Weights of a small GPT-style language model, trained from scratch on English Wikipedia: no biases in attention or MLP, a variant of Muon for these matrices.
MLP neurons of a small language model. Each row is named by its layer, matrix (gate and up: input weights; down: output weights) and neuron, and shows model dimensions 16-79. Each number is 50 + 10 x the weight over its row's rms, rounded and kept within 0 to 99. A neuron's up and down rows have the sign that makes its largest values positive.
After each neuron's rows, "fires after" lists the tokens most often just before its 100 highest values on Wikipedia text that the model never trained on.

L5.gate653:45 53 73 58 40 29 51 34 71 50 54 67 44 57 34 53 51 57 62 39 41 57 48 42 47 24 52 55 37 54 66 57 58 57 48 48 60 46 64 40 57 63 43 63 72 43 36 67 46 55 58 59 50 47 56 61 50 65 38 53 38 40 50 59
L5.up653:60 37 43 39 52 51 45 58 37 44 64 52 54 33 32 44 61 51 41 54 38 59 38 51 48 36 45 28 58 52 48 57 47 53 66 50 53 56 51 42 46 40 46 53 72 46 61 51 40 44 55 52 61 41 41 61 56 30 50 50 74 39 40 34
L5.down653:50 38 50 56 43 37 45 49 54 50 43 47 55 31 59 44 50 66 62 38 59 50 31 45 67 41 57 46 62 38 46 59 50 39 62 45 51 59 35 49 72 44 59 48 46 39 53 52 53 36 59 43 58 44 18 44 42 47 45 45 35 48 56 49
fires after: " it", " It", " and"

L5.gate643:62 57 54 28 55 44 39 49 35 58 49 61 64 25 53 51 52 66 36 42 38 53 41 61 47 42 42 37 33 40 29 54 52 42 38 39 57 49 54 61 65 38 37 42 38 64 44 53 59 51 47 46 67 35 55 38 48 69 60 52 62 48 42 62
L5.up643:56 63 42 48 69 49 47 41 43 55 47 38 38 51 39 57 47 49 42 33 52 39 40 51 55 50 52 63 47 46 47 65 47 36 45 44 40 61 65 63 62 28 73 53 49 48 45 34 74 31 60 48 52 44 52 45 76 49 32 54 43 63 50 57
L5.down643:50 46 60 38 43 40 70 56 45 60 54 55 37 62 52 38 46 48 54 43 55 46 55 58 45 55 48 52 60 54 64 42 43 46 44 65 57 51 50 48 37 22 71 58 43 40 68 54 49 52 58 51 38 67 50 57 43 28 47 41 33 55 44 29
fires after: " the", " The", "28"

L3.gate307:56 53 67 44 52 43 39 43 49 49 45 67 52 42 55 52 46 57 37 47 39 67 44 47 50 36 50 44 50 46 63 55 25 50 49 48 55 45 50 58 25 58 69 58 58 38 62 46 40 67 54 70 36 42 53 59 43 64 56 48 66 63 63 58
L3.up307:55 47 58 44 49 45 43 39 38 61 70 62 42 57 70 64 51 46 38 36 47 62 54 32 47 47 60 36 52 32 54 56 54 55 45 44 43 46 44 54 30 42 60 50 50 45 65 42 47 65 56 49 58 45 49 52 57 44 41 47 47 58 50 55
L3.down307:59 48 45 51 31 38 54 34 53 49 61 51 32 58 41 45 45 49 65 39 55 39 57 42 47 46 29 45 37 46 67 63 53 43 45 40 39 40 49 58 35 46 49 35 52 43 47 29 58 48 46 62 63 54 49 51 47 47 52 60 52 50 40 55
fires after: "\n", " |\n", ")\n", " Succeeded", " Preceded"

L9.gate661:61 43 48 32 52 43 56 42 51 45 55 41 68 38 51 37 38 30 55 61 49 56 50 62 44 46 66 38 51 50 55 65 52 45 32 53 50 51 44 36 44 52 67 48 50 57 39 43 46 47 48 56 64 55 52 34 64 46 56 48 45 62 61 58
L9.up661:65 52 36 58 50 46 35 47 36 70 63 33 58 41 44 49 44 62 55 32 30 55 56 38 56 58 34 65 41 40 46 39 40 53 51 45 66 42 56 50 63 66 40 50 34 43 42 55 55 60 64 51 53 38 49 59 52 53 60 36 56 49 52 52
L9.down661:46 31 47 55 61 69 29 38 57 35 48 55 55 59 61 51 50 43 51 75 52 48 46 62 43 55 53 54 55 48 42 60 57 51 53 66 47 47 39 51 37 57 54 59 53 63 45 47 60 57 56 56 43 49 32 65 45 53 53 52 39 33 44 43
fires after: " ", ","

L7.gate286:59 59 52 48 34 52 43 59 70 30 70 44 44 50 54 66 44 61 39 64 60 53 55 42 43 40 58 52 56 40 66 46 46 48 27 44 56 52 66 49 43 66 43 52 47 62 62 55 33 47 57 64 53 65 69 36 54 69 42 44 41 50 59 48
L7.up286:44 65 42 22 49 52 42 55 66 44 72 63 51 56 38 67 46 47 49 64 58 47 49 43 36 41 50 42 39 61 51 58 54 68 48 63 50 47 46 54 69 36 46 59 43 61 51 49 59 60 49 66 41 49 43 55 75 64 41 53 37 51 41 39
L7.down286:62 51 48 54 36 67 34 42 43 32 69 49 54 44 49 54 32 61 51 89 60 56 65 50 47 49 51 54 43 46 28 43 55 46 46 52 58 53 58 45 47 67 45 42 57 55 45 43 41 59 64 76 61 38 50 41 40 73 52 63 66 44 43 58
fires after: " the", " on"

L5.gate641:45 53 47 65 58 62 60 48 58 54 66 58 53 59 53 36 53 63 58 47 40 31 53 52 55 56 45 45 54 53 45 38 50 50 35 41 62 47 64 43 59 40 44 35 36 34 45 50 44 61 52 59 44 60 52 54 30 61 56 43 47 78 53 52
L5.up641:41 41 39 56 54 44 65 65 60 48 57 47 59 54 75 50 55 56 39 39 73 34 33 59 44 50 36 33 61 55 44 43 37 41 50 67 48 40 56 63 59 47 52 39 47 67 36 46 54 41 53 46 78 44 50 45 30 57 48 43 55 47 54 46
L5.down641:52 47 40 59 54 50 47 64 54 45 77 55 60 54 63 45 47 46 48 42 62 67 52 52 41 59 36 30 54 60 49 42 60 49 46 57 33 57 35 50 65 39 54 48 43 52 53 53 45 73 39 34 63 41 52 61 51 58 50 65 49 42 33 51
fires after: " |", ";"

L5.gate131:48 41 54 51 64 54 69 55 46 71 61 60 53 54 46 59 46 39 47 63 51 50 68 35 46 50 50 54 51 41 46 59 56 48 44 32 40 51 55 33 56 38 55 46 52 52 63 58 44 66 56 28 65 53 55 33 49 73 46 41 63 39 65 40
L5.up131:58 54 48 52 59 59 54 69 50 45 54 47 62 49 51 49 48 41 45 51 42 50 47 41 59 22 55 41 45 34 43 52 68 41 55 37 37 55 47 50 35 37 43 34 65 57 40 47 54 57 64 41 78 52 60 28 40 53 59 45 35 22 47 59
L5.down131:57 54 51 63 40 61 58 64 54 49 57 47 47 42 58 40 55 64 61 40 52 49 51 49 65 59 54 38 41 52 51 64 45 43 51 41 37 55 47 44 71 31 51 47 45 25 40 50 72 32 39 39 39 52 35 45 53 62 59 64 58 35 61 59
fires after: ",", "1", " July", " where", "4", " days"

L3.gate604:47 62 65 60 46 52 49 58 39 48 52 47 34 46 37 33 61 64 43 51 65 67 62 41 49 53 30 74 40 56 49 36 57 56 68 63 70 42 47 40 44 43 57 44 35 64 51 40 54 40 57 33 45 51 43 48 47 30 49 53 28 67 36 40
L3.up604:59 65 38 44 46 45 61 67 57 52 51 56 40 18 47 54 43 38 56 35 38 60 68 50 49 46 41 62 43 74 41 36 45 42 57 57 57 37 45 34 57 43 31 54 63 39 39 34 48 51 57 72 32 47 40 51 40 51 57 52 47 42 26 62
L3.down604:44 32 38 55 49 69 56 59 58 65 42 50 54 45 44 60 54 41 62 56 49 34 48 47 60 50 60 67 48 55 57 51 52 38 43 40 48 34 51 52 41 52 33 46 63 46 66 71 51 52 30 53 42 58 27 56 67 52 30 39 46 49 62 39
fires after: " ", " (", " ab", "C", " Bl"

L2.gate474:50 40 54 47 51 52 30 45 46 51 42 34 49 65 39 33 38 51 40 55 63 59 57 34 47 51 49 55 45 28 48 50 39 37 32 44 38 61 74 59 34 54 56 36 30 34 61 59 46 59 52 34 90 40 46 59 53 39 47 58 49 51 73 56
L2.up474:55 53 62 42 56 41 40 54 53 56 56 52 45 40 44 41 47 44 51 66 66 45 36 39 38 46 37 39 44 45 43 36 61 34 49 32 32 73 75 52 46 46 54 53 45 33 55 53 49 44 47 51 85 62 63 59 44 49 45 37 50 40 48 75
L2.down474:56 36 70 59 14 56 38 38 53 44 53 52 61 47 44 37 45 56 50 69 61 29 48 57 37 38 46 51 58 54 38 56 52 55 50 56 44 65 59 47 59 53 47 47 47 60 49 56 56 38 33 41 52 51 42 47 45 57 51 66 47 56 48 51
fires after: " |", "|", ":", ";"

L2.gate550:38 56 58 57 49 54 45 38 56 39 56 62 53 50 52 39 50 31 41 52 49 28 51 73 35 54 43 47 42 68 50 55 42 49 42 52 57 58 55 52 59 71 47 65 41 56 39 56 57 55 47 58 63 28 34 46 58 56 33 54 30 60 48 47
L2.up550:43 37 54 65 60 47 38 43 51 44 66 58 66 61 43 37 59 31 46 65 56 37 63 68 55 61 51 55 50 63 43 49 38 50 43 68 48 47 54 22 40 65 51 59 54 70 28 49 64 50 68 64 61 47 59 60 49 61 51 57 40 54 58 51
L2.down550:53 74 44 49 57 31 35 47 42 33 37 63 70 58 49 41 50 27 44 50 36 79 39 66 60 73 52 36 43 55 58 43 51 39 57 52 58 41 42 38 57 35 48 49 53 66 57 52 50 66 48 65 72 57 55 69 55 44 55 57 50 38 47 54
fires after: "==", " the", "The"

L2.gate413:38 47 57 47 47 42 58 50 51 47 67 61 52 55 47 49 41 68 59 57 35 63 42 40 56 52 46 43 54 57 40 47 60 48 44 35 86 41 69 43 34 37 53 49 64 61 38 46 47 56 47 60 34 52 43 52 43 44 56 58 38 52 54 46
L2.up413:49 59 52 51 55 46 47 49 45 56 46 39 62 53 39 54 52 58 55 50 39 48 40 49 58 47 48 56 43 46 58 40 64 44 50 33 67 70 60 56 42 62 45 53 55 50 27 47 40 65 62 44 57 48 54 68 57 61 58 50 44 44 51 40
L2.down413:66 46 55 32 47 30 68 48 52 57 57 48 33 64 57 52 54 43 46 42 52 48 45 43 51 62 58 49 51 53 42 43 66 54 46 60 55 49 58 38 61 48 35 33 56 56 69 46 52 53 33 54 45 42 46 35 45 64 38 51 38 40 32 37
fires after: " ", " G", " S", " J", " W", " St"

L2.gate599:51 50 66 51 37 52 55 60 67 63 54 73 53 49 57 34 60 47 53 46 41 38 49 38 44 61 48 54 39 38 33 53 55 58 50 48 52 66 64 50 38 54 52 56 44 57 57 61 27 59 51 59 35 39 46 39 45 60 45 62 45 65 38 46
L2.up599:45 57 46 56 32 29 55 47 53 58 44 58 36 40 40 47 62 54 43 40 53 49 45 36 35 51 48 46 69 40 64 69 44 45 56 36 68 51 19 64 45 29 46 53 47 67 34 47 37 62 54 43 50 52 37 47 52 56 54 47 40 45 33 56
L2.down599:39 43 48 59 44 47 43 69 54 43 46 44 39 49 32 36 45 59 31 60 50 45 59 45 31 37 63 61 60 46 43 51 48 34 62 62 65 50 49 56 46 41 51 44 45 40 65 44 57 63 55 58 33 45 47 60 56 32 70 46 33 38 60 54
fires after: " (", "\n\n", " \"", "===", "\n", ".\n\n"

L2.gate23:37 59 41 51 71 38 47 55 48 48 70 37 52 57 69 59 44 57 50 47 48 39 49 53 58 53 51 48 39 48 52 35 60 54 63 62 51 49 49 45 51 76 64 56 53 58 52 52 70 43 49 61 49 49 49 71 53 53 47 56 39 63 42 63
L2.up23:37 61 64 48 46 62 60 45 51 47 37 67 58 47 46 64 65 48 55 42 30 69 49 44 51 55 37 43 56 44 54 61 40 57 54 34 59 47 63 47 67 56 32 39 51 40 45 59 40 54 54 64 42 47 46 47 52 64 49 48 53 75 33 66
L2.down23:54 54 60 39 35 41 47 51 33 44 60 61 28 67 66 48 46 42 39 58 40 48 54 39 46 51 50 67 44 57 55 48 64 56 49 49 53 52 46 45 54 47 68 47 46 52 33 36 42 76 62 47 65 40 44 51 79 42 55 57 55 34 70 23
fires after: " N", " H", " R", "r", " A", "N"

L3.gate245:50 31 33 44 51 55 44 47 48 49 41 44 61 64 45 47 58 16 64 46 47 74 40 55 44 66 46 56 63 50 50 49 47 43 55 35 45 69 66 50 43 37 45 47 40 56 39 55 33 38 39 49 49 45 35 42 50 44 40 43 37 47 24 76
L3.up245:49 37 49 63 52 51 51 47 58 66 59 40 58 46 40 57 57 50 57 47 50 50 37 43 43 63 63 47 53 49 41 47 48 56 64 43 54 73 68 60 52 22 45 48 49 50 61 47 43 49 67 52 43 21 43 51 39 29 44 63 44 48 52 47
L3.down245:46 33 45 43 37 58 50 45 54 44 25 62 50 44 48 48 43 30 55 58 49 48 64 53 51 47 30 53 43 42 68 52 34 46 58 55 54 49 46 51 78 56 45 41 50 46 60 55 54 32 57 60 54 46 50 47 44 38 48 51 54 56 30 65
fires after: " ", ".", " a", " Th", "-f"

L3.gate154:39 52 45 48 50 60 53 58 55 55 43 66 63 59 59 67 65 49 53 63 44 68 57 65 34 46 41 51 52 54 47 42 69 61 57 50 35 42 38 56 57 32 52 49 39 62 35 63 27 58 33 47 32 54 50 40 67 63 61 46 47 52 59 42
L3.up154:49 62 54 52 39 40 57 54 55 38 50 56 56 49 47 52 65 35 37 54 64 34 66 44 43 28 37 57 63 43 59 62 65 43 40 50 42 44 68 46 66 33 57 40 53 58 55 54 47 59 42 36 41 44 35 28 37 48 61 50 42 33 47 57
L3.down154:47 46 43 62 53 46 35 52 40 33 60 62 44 49 37 34 46 51 40 69 61 60 36 56 60 55 60 48 67 38 52 52 43 40 72 36 41 56 52 55 54 64 63 37 50 43 47 43 50 62 47 65 50 52 43 45 42 34 46 39 68 43 45 67
fires after: " S", "S", " s", "oy", " Sl", "T"

L5.gate546:49 61 58 56 43 50 57 56 34 36 54 57 43 62 57 61 70 37 47 64 47 54 53 46 66 66 44 32 40 57 75 42 54 54 48 43 62 34 24 45 34 49 36 53 37 43 49 52 52 55 42 60 63 41 62 49 50 53 63 59 32 56 61 49
L5.up546:47 38 51 49 45 50 31 27 51 64 52 42 45 66 49 52 50 46 54 48 50 73 46 56 56 59 40 54 59 55 58 56 53 51 47 35 42 55 35 60 73 50 48 37 57 50 58 50 44 61 43 60 49 41 52 42 52 68 40 53 62 43 66 61
L5.down546:50 45 57 48 42 43 51 49 41 60 56 53 36 60 53 25 61 35 59 39 48 62 38 60 32 47 44 42 73 43 50 49 46 50 46 49 53 53 57 54 55 52 55 53 47 56 46 45 46 58 58 37 36 62 36 51 41 58 61 53 68 35 73 61
fires after: " one", " there", "There"

L2.gate772:59 56 60 49 75 34 52 40 36 61 45 56 26 51 39 40 40 45 42 58 49 44 50 49 65 53 41 58 52 56 61 46 47 67 43 57 52 51 56 62 45 42 72 60 42 52 69 56 22 40 39 49 57 41 62 45 63 41 42 45 48 44 31 59
L2.up772:43 55 59 62 56 37 45 52 41 53 58 48 48 54 54 37 25 58 41 63 41 55 42 55 56 53 51 56 64 44 67 62 42 47 44 37 63 58 39 59 49 32 49 68 41 53 50 41 54 36 42 41 72 47 59 59 53 47 53 45 33 57 66 44
L2.down772:43 49 74 48 72 53 44 44 44 40 50 51 50 45 71 54 56 52 45 46 43 30 63 48 58 40 60 53 45 51 52 38 66 48 43 59 51 58 54 49 57 33 39 59 47 49 52 46 32 39 63 40 59 39 38 52 51 54 42 54 40 61 53 37
fires after: "1", "4", "2", "0", "3"

L5.gate274:39 34 50 50 37 65 43 58 56 37 55 47 38 47 50 47 40 68 43 53 51 44 68 39 38 33 53 30 45 42 44 40 61 54 48 44 42 36 63 22 32 50 52 60 49 45 50 42 49 55 50 47 34 50 50 47 46 46 61 64 52 51 47 38
L5.up274:51 58 45 51 44 46 42 57 52 70 45 54 59 40 48 51 47 61 77 46 59 50 42 46 50 54 43 41 41 29 31 33 49 46 47 47 43 51 66 60 52 47 47 47 43 63 60 63 56 50 36 40 42 44 39 47 59 47 48 55 55 26 73 52
L5.down274:48 61 44 49 23 73 55 56 44 32 46 64 53 36 45 68 58 55 46 51 56 40 44 46 51 49 62 45 28 68 58 53 38 65 47 54 36 42 60 57 53 53 50 33 26 54 37 76 34 49 33 45 56 46 45 59 56 39 38 65 60 50 62 51
fires after: ",", " due", " because", " resulted", " there"

L2.gate626:56 45 67 60 44 66 43 46 66 49 48 51 53 39 52 48 42 45 34 63 42 55 48 47 48 61 56 53 43 50 45 67 50 48 60 37 63 27 47 54 69 56 44 57 72 59 56 51 48 40 45 54 47 63 45 53 69 52 48 55 43 33 47 52
L2.up626:44 63 44 39 46 34 50 49 75 47 62 43 45 35 34 40 25 56 60 67 37 53 59 44 41 50 51 36 52 36 33 74 55 59 67 47 43 51 52 51 56 63 27 55 70 33 59 40 73 54 52 59 31 54 25 56 48 51 62 58 42 43 55 39
L2.down626:43 37 46 44 46 55 52 43 75 65 38 45 45 38 55 62 50 41 69 49 66 53 44 40 53 54 55 58 46 35 53 49 72 49 61 37 38 51 43 59 23 52 54 32 57 60 48 53 40 49 41 46 49 44 52 39 65 35 32 67 49 43 56 36
fires after: " ", "_{", "-", "esh"

L9.gate580:55 45 54 48 44 35 53 62 44 64 27 57 49 61 47 47 47 58 47 43 46 49 46 40 40 58 52 65 61 65 48 37 51 48 51 37 47 55 37 66 52 45 65 45 50 53 68 41 53 57 57 35 44 51 73 40 57 51 53 56 41 62 51 37
L9.up580:70 43 41 57 43 43 53 50 44 52 58 44 57 45 57 63 52 42 42 63 43 47 46 40 43 35 51 43 52 38 44 62 45 67 43 50 57 47 48 34 59 63 60 47 47 63 61 72 59 29 38 50 44 47 55 61 61 64 32 39 31 50 32 55
L9.down580:54 44 37 56 16 39 53 60 56 44 30 28 47 45 49 50 54 56 28 52 39 58 65 50 48 47 44 46 49 48 66 61 52 43 60 49 44 57 43 46 54 50 68 46 61 43 27 50 49 46 46 32 46 37 56 70 64 44 44 44 36 43 38 45
fires after: " the", " U", "202", " his", " St"

L5.gate718:49 40 48 48 65 63 55 56 48 53 43 52 57 36 54 39 45 37 54 54 51 54 42 50 51 43 69 44 42 43 69 44 41 39 40 59 62 39 56 38 30 49 61 66 36 52 60 47 49 51 46 52 24 51 51 40 37 48 57 48 50 60 62 50
L5.up718:45 52 37 36 50 53 61 62 35 37 47 53 60 55 48 56 56 51 44 37 57 50 50 42 40 42 69 48 55 57 56 38 58 53 46 44 49 55 63 47 57 47 51 57 43 69 58 58 35 39 42 39 55 49 57 45 47 52 42 60 56 53 45 73
L5.down718:42 43 26 50 32 58 61 43 51 66 49 47 52 62 53 57 29 36 46 50 65 30 35 42 50 41 39 55 65 68 48 63 35 36 67 51 59 61 49 44 49 60 58 38 43 43 45 49 61 49 64 45 47 45 47 40 38 34 43 59 64 46 45 52
fires after: ",", " October", " May", " January", " July", " September"

L2.gate415:59 59 36 48 41 44 45 56 49 54 69 40 48 63 56 47 40 61 46 43 52 56 41 41 62 47 45 45 43 45 65 45 48 55 56 55 57 53 39 62 65 42 46 49 65 34 52 64 71 52 42 50 52 45 54 43 57 31 62 54 46 51 58 65
L2.up415:21 46 49 44 67 40 42 42 41 54 51 42 70 64 42 42 42 56 62 57 65 58 52 41 41 39 65 59 70 57 65 56 67 39 40 64 33 59 43 47 50 51 39 46 35 53 30 46 56 53 49 50 41 52 48 50 46 54 53 59 50 45 45 53
L2.down415:47 50 48 54 52 53 39 40 47 73 41 44 65 62 43 37 56 39 49 49 34 52 58 42 52 53 46 49 53 42 47 59 48 62 60 30 54 45 49 53 55 55 52 43 64 45 51 68 52 51 34 52 47 41 41 51 52 38 36 40 59 55 60 45
fires after: "-R", "L", " Gr", " l", " fl", " L"